config = dict(
    d_mlp=768,
    vocab_size=8192,
    norm_eps=1e-05,
    parallel_block=False,
    lr_mult_qkv=0.7,
    beta2=0.95,
    seq_len=512,
)
MLP neurons of a small language model. Each row is named by its layer, matrix (up: input weights) and neuron, and shows model dimensions 0-191. Each number is 500 + 50 x the weight over its row's rms, rounded and kept within 0 to 999. Numbers have three digits each.
Before each neuron's rows, "fires after" lists the tokens most often just before its 100 highest values on Wikipedia text that the model never trained on.

fires after: "\n", "."
L8.up386:459483452514425437533439416601466428564542552538432459519505476603495507560482543505547576513525475511531483496470468494519528454484484502489538579514560519465440524486422491425588563481514461499491421529473542489525457487506573515490545403503457491462612439486547452594499435499446455504533582535502646481576553525454568454492543518440472544488675431670504591480514523483483527557479489487501440429535510462498522483502541452589521542523511641517496568526573459443415492554499408539543511455485501519481449584562528518527447527560521538464446461513497575525436518466486563459

fires after: "7", "9", "6", "8", "4", "5"
L2.up364:570517516383495464496443427491500490491441514483528506410528558503445500511447502433499492534527579532531483422480443577528460613585536450498559528464508524446480527457462526464508493471378499448458400557438478488474547515478487431454557499408505450489523488379512505530471549508468426527428491507467471572543494490558431526502475565471383518461628491496400529542450420573535461466487620525471536497531420451478508487499526493545508491429546482487523444584471428466480513525566533561590454504519517516593563434433526480446502591529489469501441374634488453527429494402539551468

fires after: " |", "2", "5", "6"
L7.up340:491422516433516468520470534444495422593544418458544516493504526447502509535474468498604463492470528451577482541603536524406466469601516544506554465500493524461509497504490492516484431570401522432513493444510625521575478490502443489537459533518447572481480455450402470552589581556479518498510463471485485519503568507530447459517481500556432457539496522551527478540512474416527438494526510433459519535453403546529596463552433526463471486507493504469410453587444532376518521534596476504552578549565443358518555446448522499587570497560540504479535459655465567500482555478618464453

fires after: "1", "2", "9", "0", "5", "8"
L4.up582:479527496462500469538450504411483505519485524553461457453571632470375544526467507561495548473587448521556495448589471476508537496503561455410460456500516484464509557535522420440567451519500347502562463529432481494476540439555457511543418528418476552465518581524521538509440518517492512563426516494560445537436502461505435615429516546430464438455521480507507369556633472503482483575552479533487401465528505486522467487457474506454493514494492521587568515510471337517576498521442409531537531459506438466516517546495548495521531589507521491521535476526392475600490478400526551437

fires after: "==", "===", " ==", " ===", "\n"
L4.up732:530679406536532426524504561471469432475488613488526517475533462518491476532489536475522453504453608553547521467507498575491547421544477483457456500525529460452462526506439470523618495432536473591527544505465483441585518489447492511481615463546511499474647465425536486473457560533348506482541493525428529611485486469423483554547424553588528501534557495542507373496493454550538523527477520561448538473518497463517484485584503553483482502466560589463439451441494478331526459505547470533446488529532475518486495580530496508510424605510464443507492474548455484439442468436510476506

fires after: "\n", "|", "."
L4.up15:497465495513513514509537419505440428542517438563474467579516595538472475460548609461552455445480548457493575494600519545520482548473527476536446503656531534486592556506481399516596484482470481507583452473387592553570488442544543533527496480503538498493549588477552381546550578478510529446578481509425450465460413492515423529469600493545504562568572538538532521442507558460526528519504456557533577532539484497504491371432505528501507512489472621544508507535500505401552442486528487509513491554615451478513540558421549469551528507522522485579538505495470486467362526453542554495

fires after: " (", "\n", " ", " \"", ",", " |"
L8.up442:481515493481512515350449503469390468519531529437553487550635526572402473508423534400481528547458473436459451461576458595516470539576537512523483515557476514388574528525466391484502595538518494507435415573567523482504543519443500499425525496488563402463528491524467500586567436442545500468443493525403496532619526488444513543473465507438447493474513499469480470582564446455517476455509507570503507539530582505414525482467466479491498532468463495482531551518594513473464529436518466494549507337504524479502583489478502463571574547478525490529501597572593473446517507493499383457

fires after: "\n", " of", " |", " President", " Republic"
L7.up334:525532438523503513427544439526482536570611479490606448568474493549490515525555545585490551599437446409449512559562543464538466526472505505503450428587495560458499424482510448570489552569410451391514467501445507450517585527386429513490516536557481542441549460471467461483509506468500537514542609471557541531485614577460501456499534488453506524449558453426590531614454597440564498490544570518473513535581462514495579531525491536504481435538435468530524481570502558430536475424437420508496528475598533451522602530582545562527492491501454471496523400482449613517510511507497533493

fires after: "\n"
L4.up91:535449528467511434448450483442463522568464417467587459503530496533503507537496480545523636535538554536512472431516546504554463503566514561522471488486472466471500471510489469571501544478394510367454429584450504539532487486445509476519426490505579431453520547480536443478471519571540450514441528447547492449451571542523467444453580518550389519501648414466577507493435459440608476411502545512524461499539536501456497443451517576535431528480468551487549449537525440473506454485510457507532554425578555475537568511481545588525502571545563504589582462701521537517523537468572455501

fires after: "\n", "),"
L4.up629:445478503450437528477468592473524494494507533474492513516491491527528414459492513580536493530534420512444425553539480387490383529523540542523530605449493501453528560532556497420477610506392553577491500591551513574465434558490577475544499474468440457514622513566479480465571545467493508537515449464495487639471468476476524427512510451537464506481495435570539486381564493519576452539462578468502503600547551583496534504524525382537516498434492514471471391562536513467557577509573519484445546554507478530605526392487453546541562563535467432536508570577564574504469511499516553519

fires after: " |", "\n"
L7.up53:528524442575551533475507449482540497461499611513491535469494529536507453537358492364528477531498482459408487503517456491437475549596522460513401557447464551381448548444455519510545554559429434504546552477511481549571573457516478515410483552544433483499510466554466380504412521457388474477537477525541552490531507475465585489501441406462516490495380526488565475459572504433522425477534515563428596504501411522533526560522500537541427518530402600628488518570554445477526502594512510558533476499513502526502538616513491545489468507475420503444532480483490491498497516394554498499

fires after: "\n"
L8.up383:408511516580462505507472555557495503566527516453431486554517472542458478544502485542495548425528499517468496424449555502527498409479541613503528583506593504476400518411428506444610579528522450565410473658536511500520547519508539415522477422427529514423617469581594446475565452516439396518461555542552564564467571482471554513554498529565487556462574449554538491512459492536440542637506493526447507510560548464509410552464525509525519505444466583500478505511482449515555519535442437585491562509491520480508408573542513518534497502465560543530496501532559473495427531449460598498

fires after: "9", "8"
L2.up162:558575477448527381473474510566470458505492511454499538548532432467435483535497477483518477495564556421463519518515439525538452534635457585531600463500474496451583574475487502458599551516537499507473400524446490500519505541491491431454570590458531472512441511385433476579542563466498540500485538510461507576461572505448451473470641477407506593454502501503488440508486463525590503546531522580542521376545501484420516538422529518496395544456489478525437341541525445489537565645468478440500492541494497598540535517481491476469479404458487535510569540493534533483478554498487435509

fires after: ".", "\n"
L4.up54:523535443567478547476504541528483483499477486555456534498509540571459441484369554557513465493452549459463508580481563568525507583478510459471521530462513523515559552454444416505518553455448488551518458438579501483585499466550499533546534470547465501463609519556509495533596623527446450469575558477448565520462497611458525463456517494546468509384510486559543490477558478461548493449521513503490487502564538602387495560530460478573481444440403602573561480472522423490441571510458479532506534597620476466576547525493594500514439499503461371608563538525521583411439490496454478522

fires after: " ", "/", " (", "-", "space"
L7.up43:498557489432471467411432515536397440720464436482530463541555533576417545572398507587518495487432505533425525471627485490520559509631465469537607471495455563486511569503454457475514549439519474435496470580475529422556516461493463604437543505494508488454510521524463538460599500446553525512526425548446507431523508497526517527529547518525436492465502494519552451556462442507452511495576582556362449482485465457467532490532534516513468517544467535508479494509517489490447553473494427512471444525544417512476587566555495541506487468556551364566460506472570529432522532475542502468

fires after: " his", "s", " His", "Personal", " a", " her"
L8.up113:557506502555480549607458591553484579491469487551493474463520478522437520525539538470491487491501442490502505444476493504518392492586542542529511410546538470466457493470538468406441562485503540479417539499565534583510532518565441596494407536490500470466491526564608509497585471462435475518492543450417467520592567477415396533514494458491527599401537482445481487513519433532588510584515478540507587460610550435453479444566509558490556463507545593524445520449471513509527520543489590355570478509473494476573498530386572516457552573493494497505421452462577503393536461461578491486

fires after: "\n"
L2.up295:563577506511434382545511521553530475448465644512435420530481493492477507407434494536485397547499572529542453485489449423503400449493464489479561447586541484491474532470493494473456505439393500525486472588443538430546408486465526503497495528439550423533569444459414459522518517516486457439476501555501506461496529463454576563414461568502518566482552483579567513459498516534533508494459551527522553499488494481437540533555507420548525526477521610484425542512550351473411541543496494471473566503445501505547452573542520541458518434473432514537528381640503441548399530423492518444

fires after: "\n", ".", "0", "s", "3", "4"
L8.up18:497510495510536491489526465470477565475547487567443456483501455482483555586441468478483481521489464540450536525504525491471442516527527504528619541518475527611414516462506483480633550517491468451437507480511563519505528491470598464546580461520482486371491486524458509549397468564472440500466512495495566430595458473552483442534441507448473566547456570507537538552486552587476511584560507597442443506509530506344565537523444424649490406555512560596518509514487512518403559546493546501475496407516523549554467516458622561437455486495512524582479610505580488514431502400495529495

fires after: " |", " ", "-", " and", " In", " search"
L7.up541:468435485538470531499543570535519482500542494491468482414481583451448523497446547504516554501505425448515340457530442470576485495616510413438454506477511499495429546443545477508525529524517493473515542493483498621442596543604502514518589518472540498521415491510499501503511468503510533612470541492428521577476570558511382513451491488409436442514536507484623502486567467446467489509489537582472463521540484563439603489451480448463519410598435496583433507529580482465467510478552465550522403483494400393528513519480496470516449523563585548473506508469472445462429435466515499346

fires after: "\n"
L2.up594:474496460509427484602446525503478497479495650548440441597507486517489469431437500553508387514474549522510416512520439479500432454538493474482509475561541472470542556456456487402488493485440491531465434606424537494600459501464488500538515543447517513527467465475390406504532483519444446486490506530534535476484596482461521584449511558442496541482493485591612517421578569519521399463451571501545534457518505519462618593450459444574512497524569577517437554579510404511391573526456535582479610541487517474557470542511516551500470480521481487570466492565532455504415521439502523410

fires after: " ", "\n"
L4.up677:450589535575539524504448449459425504563454492544462452550557458528403443563410515589513497481414531579458518466496505462423534412563489522472434411569554577430414570522512511469486535505504490493510559568429511553603487451538473614473494476481518486392498509412472358558568562519464490570599452550491516497588504473539466505508493531501540487528507475531529478445468458603495516506535496526468448525524430511528495530481477509442550493573441528542579462561564499497468425559490439544434482532571464501559533505614474576497495508524569393514549406473494542491606500476494503396

fires after: " |", ";", "|", "-"
L4.up34:482485461593480579503553556504533531513485469475570480506479530422470528596516544582534550500488450408438498505547498562513568526436486503582621552575450535456592453497552431535543585449497375397479441548468509447467523427417496541550444515578463452430465510545423458589464528593497547488521540548491527448467538552565514488476571506490472466627557455523505493499550606522524496436521569514472466491515591539450617495428439451539448484538429478608548426557462404494489525542574538473534516514570448396475519463457493462451488478508525500530597476488488551476505492509565521515

fires after: "\n", " was"
L8.up676:443484475505431546490467480518494547537515585631528476482502445539530605483418520489483476471479478427484403466552452438488499480534612385510542521408512548482425651476515438440504551438402500426504477489484543453489551517495535427524532454490534591407404520455529435554552454533495443478455525523530559438466520566510481511453538498464542470501563533566478445568460509525532356520513503480447347549535554502462569519517550544470496534534457520592493528478526388507418514541534511511542477470497566461511502502624508530529479548584493426478483483495549555531460448444484613519

fires after: "\n", " ", " in", "_{"
L4.up476:499493474485538425442412492452473435435477504498434543568519500556499489510480598483469490468465442478450587539524456491485517496483548428456420547553544412503616531429520486454483518575456489410577510467474506446552447479397537531556487462428507515517519572516512505600485517516491493549526516563420437443600395509446392562550552573389509534464520505606449491526507479556529377525497447481437455536490569443450599564419454488497505521494457557582536455571514469475377488497505542565473453467529488540514459485543446569560462491568484499498413409519531469478507508482464463369

fires after: "\n", "==", ".", " ==", "===", " life"
L7.up653:514606495553608527470548594507505531569457452580483518485516470465420445524466610489537462541435471478515486475475542546434523528533514471565494406580532526518436464537446540507509433518500454510473476468515542508489456533555483429441441404552532533443498529488494406566513633543421533460561455537434527588526495531538522527493537451627492565433451433508506441408570534591506489480535511511509579433511452481455451558490461497498532462439493541493543473423559356451591518506515501495517485506602404418576444538455471538459521573486490384539513503491570537404537549477496444516

fires after: " \"", " (", "\n", "\""
L8.up13:503602466541515533542471519486361472530523457411525509441541472550432531515426473406395602451420438443466484539560506465414456471593584579444480485495448459480471493474550418525484602553481519385458446557525483543522437473400408459517511513503483463464521542550430524470507470415534436554520489434446585523504545556456499509486534522477590495499526519447434519551430539540454470464607577507511535506538589592464536521498527503538462520502520462547436533521508457503506480499438437615521592404534486553535589545523495471545476551485548524555505489572536573445462605516530523475

fires after: "|", "\n", " |", "=="
L7.up209:501470480562413527495423548508464485473482511471529514440556458529506544467475466497474466474462471401474494528529504422437499473509539479591528563547512513485489615469521496512563456509500399441511598488489531532498478509388603654481603507473519502520578463492556516487403578481498503459476524525470449531522449574430430518535565556548502528571571452522414392517483526526470500501511500604495470457512548505460477515486539490427406457528441563473524517468394521423462525529581598485482532476527486461602534614510413487466458574542406544516523475464474387435510482392588456442

fires after: "9", "8"
L4.up283:518495507416554405571478490562450520642521521552579480507568453470406395541480553459503508449572441534459465441562469448501560474527579545485531480473554541507543566515617453552527512468484458490426462512417534482411499502541548423460482523439475520550470527593537435447598486417497493631515481478547513518458585513524423484570497499541485486517530425480437435432596477551444476471532505623444489398501594456458479505464480444516503454437481564558517467541495497460561505588508457456466550505503403529549450541419593418525527527525510442484438474492512578482503517450545552485

fires after: ".", ".\""
L4.up513:512583437522532454535516447448494422566492489592499524509518495581476604567434542560591403429454541502564503526490511548526409482507493522426570449516516449533468553450369507499485537544390485462545420535441496485472490538449463422512484467471500559446436599458508512496551578477389417487495540507449495619545544546556470466487431483469433489519551495525491454558492499494582486519525527532519395517491522495404501480536498542490535522457559497486450466496520361369487591502521499448455538523557512503552475478480574450539452513679469511535499466524492598552423529532510545503

fires after: "\n"
L7.up342:541533508521520503511511581470491484496559477447467495547506512445522472540511533488555417488543605480441564573569527509506474502645451517485505437627478451510428539510353469486501526497415453478546579469551497465543595445506439435462531428488496496494463594504447412598529511423378477501551472512506443579505478544500544374535464469503464540441434500535634431523522537523489449574475554481506531496415538457474469590515496582472470477467509503537480571489465487478519616448539527532467601537619453501553530587472548525502486498491503498552468526483522474451452632469568496531

fires after: "1", "8", "9", "7", "c"
L7.up708:601450536502567398500479475546463500540494498541587604551510610449530418483499494383510451505518492483510561504472460427554507556610507491518596536511598481439580515547461461491428545471529505475455467395603586497585450463437521478484563487587465542444408450498483410562578595450436629512479488494488424434532584574480457504517591463515470574463498428534441488500517495527547446540498566534450515501469554463456478564496470541436470531544534499491470504608475405483496484519555456441611519524535465507450500494547544504463543496529511500506507537496554428495455552438542424476

fires after: "\n", "=="
L8.up127:520527446495603482519529599473462490461484442486503510570493513476486468439406528375520527506442502428483537448492557573453461529512488496417500489499432474457385464466532504497521546482453414514472548482484486489479544498482539468525450494389510465502579456551521505406489521551517476523421571493508532472456463446418436518551541526440551546463565510504498382530484500451492436509595387651473507486487543486435444486404527554481442517501542578623494533581496495481502465490501502547524464517499543519628460540527514522500426485495599555499523528443516386306529567425499518495

fires after: "\n"
L8.up76:512559437555545470537524496496429458542531424460535564523510445501466419531515509515552465406395425492506442491501469515527410459574539573513476502546409499469535465539395476443557540484542425404506513505609540536534579510458444553477543400554506429529430515524469448563534489395466525530454522554435499530565521490559570374559474452530497482439522467518479550485528500488613529573506583503550510502474497506545559508475524529545402544528425537505411539582523533480512549531546491442401532483571485541482470508471573604584392590542504542546403565455492496500490522500590469558

fires after: "\n"
L2.up377:539478533533513472451444452462410524461484470472557457504555643522506480466381538569472512543561481518485513556510505602547476547515572474438529464530475490502629551454409512419528548478420473362436475540432481547470524464522467524556486555468539456513524509439552470586595519523534482545434538459577566463505590477474480444508512539401387485464591463597455489525458520423542466441502534503474493509516552526424555580408502502556508545446458516504584517586502497536437499508599548582503555441517550499590527488432603558523533560520564543463451461530517515561455517472494440507

fires after: " |", " ", "==", "Personal", "Early"
L7.up384:561505500572400471567525596587488471483561477524489487513515468457521541501464495516506522512523418415486460447550505502540394488564444547530513474464489526507369462415568486532467458494495566397485532475443513552422481572484547555478543479432526453460407482520428572535542530549523527487450577468447528436614512505500443463499568537420430474425532506540411540574492532537520435486491515496460545446476553534471563487457559471469455421585498495541509434502468471420408416478531536582593480402573446439565530552463519535416500534512538570571471474480528568393541514406506423440

fires after: " ", "\n", " Country"
L8.up271:420464477472580493473543460496505560477508565562392489537510479509495573519525570410446509505477431508554500531460565533502480566519512402524482470559456528482431512496505503436502538582450511401466547451518503545530555498459553452544532576566479521482431470518508425499457551527471487462508416489420484555603535489552460498558530497415504565446499535616565460474437542504568533537516537516379544520449456549511511495470463426650442438559459617541504511439514383498487397457553451480497465401552467506513420567549562540470551534478476496448543422490545580449356511475529521471

fires after: " the", " The", "The"
L8.up564:593528467491518558449502504532519507529431410549408552561531486540444427523528604536520448496545470463440424449461483463477450520529607538449573504543490498512533547524453494463463522447302526442475523537593557543549535522538380546493518418533470443521477568493538537548465459464491533476507619483539529444460585575551516472466453445553521561472440539555519443505549607489637502533563513516542475560565427536479474460568463455560461412577432500464441520620492483458480466470479512407462573492520455508570464527455558527454531547544527519453454437486519513518439471503525475466

fires after: "\n", "==", ".", " season"
L8.up289:517495468551431517556544570448468431527515374430342537438493476522463566516451497551518496549442520413518511477552532541436381370543501588512489428452567508451433491453423492490529459440491521490433492432509496546495456579473423520495537419509505595497505504460593466442543549423492532431503478502426490504469482450487418394557470524612547496523477482491415407526551446479478495464495466480558589520491441516520420549523523502525491421461424477475482466493447518456493510480572508526493595600533467464521454559424526424545494503522575504549496558441545490394473488441573435508

fires after: "s", " S", " ", " ex", " (", "S"
L8.up669:484545510523571419487425550510448438533555494452569555542571512590548523529448541432552544558427528488481483408546511549551533554561553420485468521410537542302481487577605425524488539479449551513496490442473499409540551457463425514448461516485565426458524505528472428555515449477386492451395476503505537510536558506493507457516422469498518518484543417499364501570546536579499519464625492528468493459527599496445620518536564508557436487564502451486467509529490436462548543527487486490489537445496495544539548485453540496525621526496464517490506451448602543465546519477472482480

fires after: "\n", "N", "-", "/", " "
L8.up418:454478496550478351449475445501414527444483449418551442564552531523516483488452529501549462563523554480472612460499488565548414535548442446487506495438429506559526473503517425540524526449430475481548554535497497537575503345563474505534465462470510431414513454458527498542480517431407601531507421456531519462557530628496550418474596497432500552512587385414504498565528467449451420518535486563501465524499485465476523406463496603475530515477468520491522432505534496490528454422562527493481500456555458459484545535595552471549543611548551554446544514484460423537552516435462451538

fires after: " |", ".", "ten"
L7.up257:525490510588501585470569524523490564521533516494544513464470576465471484473420448651572476441486370494501451476636472528529507536542478506564473523490566458428486516473512484546490495414503526463475445432506519523491526523481464459576441458482540561432451569451548473462514472555452492537520537510529485463447613487534459475455476421524374480449546518516503448601573461518593390535476529487503447581567592551446480406522504583516512507454452456484434361534476425395502551489503535514487517509497455378536566454475516448580541558571536517473531527599539537477501432509522535474

fires after: ",", "8", "1", "9", "s", "\n"
L4.up680:571503517491423469479563514496466507615464536544574469502501664476469531487480579518417571562515474509482471524605558446549427562395605391549514557519548551473549541539447443393533472498532447446484439452513520400491488502542593586452570558484498536501506451443513485478475517425483450493511498460531452554528522482452502529542567494446424520432504484438434468512492499509524558540541489555484459440473485505433549436489464544491460533497465557587540474588528406498584464511435479526500375432463506471487471468408578393462519603590521560476535540526494508516437480452508515430

fires after: " ", " the", " The"
L2.up4:497509534547534405444418546540534481563494523494469542479498436431421447496502530500533580445400458406459557525450464497533512480498552549468513481565630465478501530542542455517501643546520514524537583507495479541564564517432514538543521528484554489494437579411464431548446533546473529505635525484435524478581455518447478469437491428486489554595571415497542394539545545462553462537621548533425522482449474490502470463450468589578441430518426492624482397512538444525425526583455523483461565472502503534551454603517447510514502468487504482510512456508500559551417495529478475425

fires after: "9", "8", "0", "7"
L2.up348:625496542427548490616510479518546490486469498502518573491504539432489531454524479491459451486579487568491541447484453471548525482580502564494549428484682536393529555504523531378480524476402528557469453490480485512474523449500540500443459509457497590503450533488427481467541516475466457553456486472545475550504550495504489543601500536441492534485509543549405503471466475559591515532453522496484552425484482398443484513543524440506503493510492578463501506530412509473471592538562459395527490537504529463589561578427580479450568493501443406446373395529564573551424518434502439420

fires after: "\n", "1", "0", "2", "st", "6"
L2.up397:474512523510421413552488519555492516476444699565425480533483486490489493446460506488504311468485574541498442520496471438509435446514509465449464439555534511517520569450501391444455478473408506502482494569389544418503430443501541506530456534486518450508534440473424454501507546478486464532429511559441569477446526464473599581438501516473536604523563508583518483505577543514511499517457574548509549448493537493436595549499486489570538592497554582523466595491531401457420562591481497567500560546460462452533468505543522510473555509517427502528491408559509483488445493419478502486

fires after: "-", " |", ":", ".", ","
L7.up292:473479499574493537523475471552467477509451431497504480508541465458480484537466510551530520444480406536479441464548629543430413510593452466539507509506474438485478536455565525471556482614496485430522506497495487517481526522514580495516491522504532463542575495574425392421524432470502424488532545469492585601578555517472454573517475416488437480540542544447562520512542475456525430472548466519523493546504508576447482513498453571600489521411458521624531443513573463463431567552499398533417444474510494531492473528510542389495437446495549432403599637424587526483446461509625496516

fires after: " the", " his", "The"
L8.up453:567531400498493555502437435540527507469387530480427539570530530542444497490549505559594420556507328504511519506508472418553380471524502568446465429489538439546526547505490453455504508445467533497425507466533538496575573414520522508434570488522439461491438539475479401488569573548465531483487470445522486519477635534404485530461579476508527501461469535497512501497505527485592525592496460615383498479505424477490440487567463526539483427527418535593457553530504545512415502472500476516424396529523469557511490534450595476506514501501498465465440393481501490515469444470559413435

fires after: "\n", "-"
L7.up434:453515465442449530502507549425469499580519442464500502521492442459481519501425452507518507457378422534464496489526481480457395548615506520542496509467483463449497524479500452497509554519483488603429515519532469520567527464504490510411452539428465399486622431546488486465506512480456430473576493513541516601455485478460628451474500415494563536524424525476543430514451467432480399438553498510478552532591490588544459502529490458564392513456448518570507468463546482499552682621534498450512521528491515529542467530562557534578539540496485399499533451456547451343480513507517472451

fires after: "\n", " ", " Turnout", " Died"
L4.up68:409558482543563444556535562504501493486517514423433481667525444516523510603555663516514466450573491484488520465491459552518562491505495422530518492492489468458511518463570447514529562545457484517539607505413526504503563451512499521462427533536489548464475554579387486649491507524508476543623458525453514461532558596566490509507567496439489562454508483500477515457533525496527437495509518507454556524499499471499533494451444498424528421498442569541545518489460487436345497452466508513554497448636335477588518483498520461486491502580502485581526499497562496483499573513518551554

fires after: " |", "|", "-", ":", ";"
L7.up88:501474454607551475512517473501454478537536506504472476487508477487501509590423473447479398488433408432407473523500525530416480399533531457529476489450504504526489570447510466500505477574524523468470462483517498569462575487455598573476552555502495490490420402588481484529403462446542440541499550466436604495496626498444457420509469432494547467493542526531563540527523533407526461494639474517531616521514417510518612455473482654528402498518440522562527571474497502486400496562520452593490478416552489475550531512466569546522502488517488400469480512448612457448456522474512506493

fires after: " |", "|", " on", "-", ":", "A"
L8.up308:508495457513562506462449455491441464518566489488497473449518461521448591604492525490506479426527423424429429514472502471422474426463621581529577449427441568531476541478531455500571528617487477463454423530562492536449527543505507474422529512526452528487459422540467480524409519523508433503544564445536520488493565511522466375575464360526542537551481530570528541475512488462459526579556441501536467507513422551545578386519515646585424495520457517564427514466516525477468439579500407529484481389504548524526486506453536529525415519508555466505423530532572551447518569474461561484

fires after: ",", ".", " |", "\n", "\"", ";"
L4.up552:361474467534522445486509532482451517520482464458544451479503571487515497476451503519551458482508469478482513503500418520381446574510603487512617539507458436550568531503488502503532534507480472394576469524538523473430370481386559459558500528575461501461424574479484466536420529487449429591573484482504547652418464631501513445488498522432469480558451427593514484558574532467512496453554482520521492572489507525385485554511510454537509481546466481641557483480453547425494529521516518497479520457573415405535439558491541457576555495532539512476573519475495435455406494489513479504

fires after: " ", " (", "-", " under", " S"
L8.up215:453533546471507439479496483463502468563531392470495441507465461581494484505412512513521534451441500542471446423498505522429486388548475466513549532459536528448480494430581508553477436491404518445461533467473530462528454557477565476414460544466503448388508475495465424457521640475400433513455538509495668492590500497543532484603532552481409534466467538464494530438463468562474426518496440554562405447521502430511540433499450542561497470518535534496450428501556573519455418439484482521489490514579498492573594545554460540517503557471548485533420420471611588495607532481455555471

fires after: "-", "\n", "|", "2", " |", " Genus"
L7.up263:502422485408484490542470517534452503541470465435510541485545533578505568489460497543494482516457474503434570487594555482530527448468521495563519510442475433423512558473616451563592546461473524533496380563456542520462494497449539555461545521403504542485638538534487479518499501427529472414593500489461450461531510523428432476553567541436424629551547401475449518608556499469555415499621522569393556537587500597439581527486567480466489532550482566608537564517513449424553504533523481494496474504536483486558602541512481513467497547525524489550526521474490488505506495458552576419

fires after: " the", " a", " his", " an"
L2.up2:462426535511543551578475495495562494460458617636517487516493540468448493442509519513604384541526397414511508499456549506525416417545483565452550516507550433475536504448499537479580479543505548477599543490559533572543570529579470480525523431471496545540417520477547529468522533504516496532448580388438467526547588480486442468505542470518497586520578516487613516581523479491493518532487565547533584452582523547497463419440512486491414404531395528535480489521477481468438460477514520478507502506509544446551503628420560569533504486503441517576469450493472564367466435427497457493

fires after: "\n", " ", " /"
L7.up205:512502486475530380395499527479500419510478538429564563441498598521481542510375523506521476426478396475421533511516460612577495428611481444501542514525487448453506485428547538446529477495511444531418476547522527481587587543529502476482490534516541469434451489528550514594562546475549610498467480478496551501577552517521573420506522469426488539459468505542503513595470493528528378554570554510446530385509536471485568477453436467521457528498510453526441459463589489501406569555500508558492427439543532525548553545507463510556501497469493599612434511485541469514556585410489431561

fires after: "9", "8"
L2.up33:499546504455522408573425475539446511453444525492535536479544553482434512513458499517434439471518553395453461518514460476485539510539527510442480520492524485488550571469528482488600566530474580507531451521406528531462543524517458430487586592468570483535440581315479474500559562462553509600529522514454477540486529457417383450505617514394482595550549552469535448497548511545503486539507469517565487435558497533454427530474541538471417514470478494621532440494559461440505557641493494502448521516458509565576460605487485483484454417482476467530570584469548482461419479469489484569

fires after: ".", "\".", ").", ".\""
L7.up271:508517405421381520490587573465444544570527465573515562503474508511541455528481452525591556444445454515513472482530493420430506465534435532517562470536540552471444548535532495505447444545551516449448528505461529508443533543440480467541493496375504582420426560497562530456392496512415500551584504502540488523505536516466492503486519451548429522468583559498529512569558469527542453580521544461552426564514497546514467458495548605540444522485476538442417391405469364455547520465501499492459585527529481499498445453540474452483508588613498491450572611567544473393465426458489554481

fires after: ".", "\n", ").", ","
L4.up733:394503481537380522541576508542511484528514504559466472535485515475470488470413579625468459441580539483446470509538602497507421484463480475576597563538547495529611549441469400495516512466391489441515485547467528440555407473435513502559520490491447485490620524436465401523514550440494481472575579523447472496405503573423521517420534541493446533527534431578577502403484574504491458470474544496545473504558568541468543507531452402505514482513510516538566432555495414474470560480516553547491520532659455424524414561520528517448477472506505443501572518558431522481479455507509505500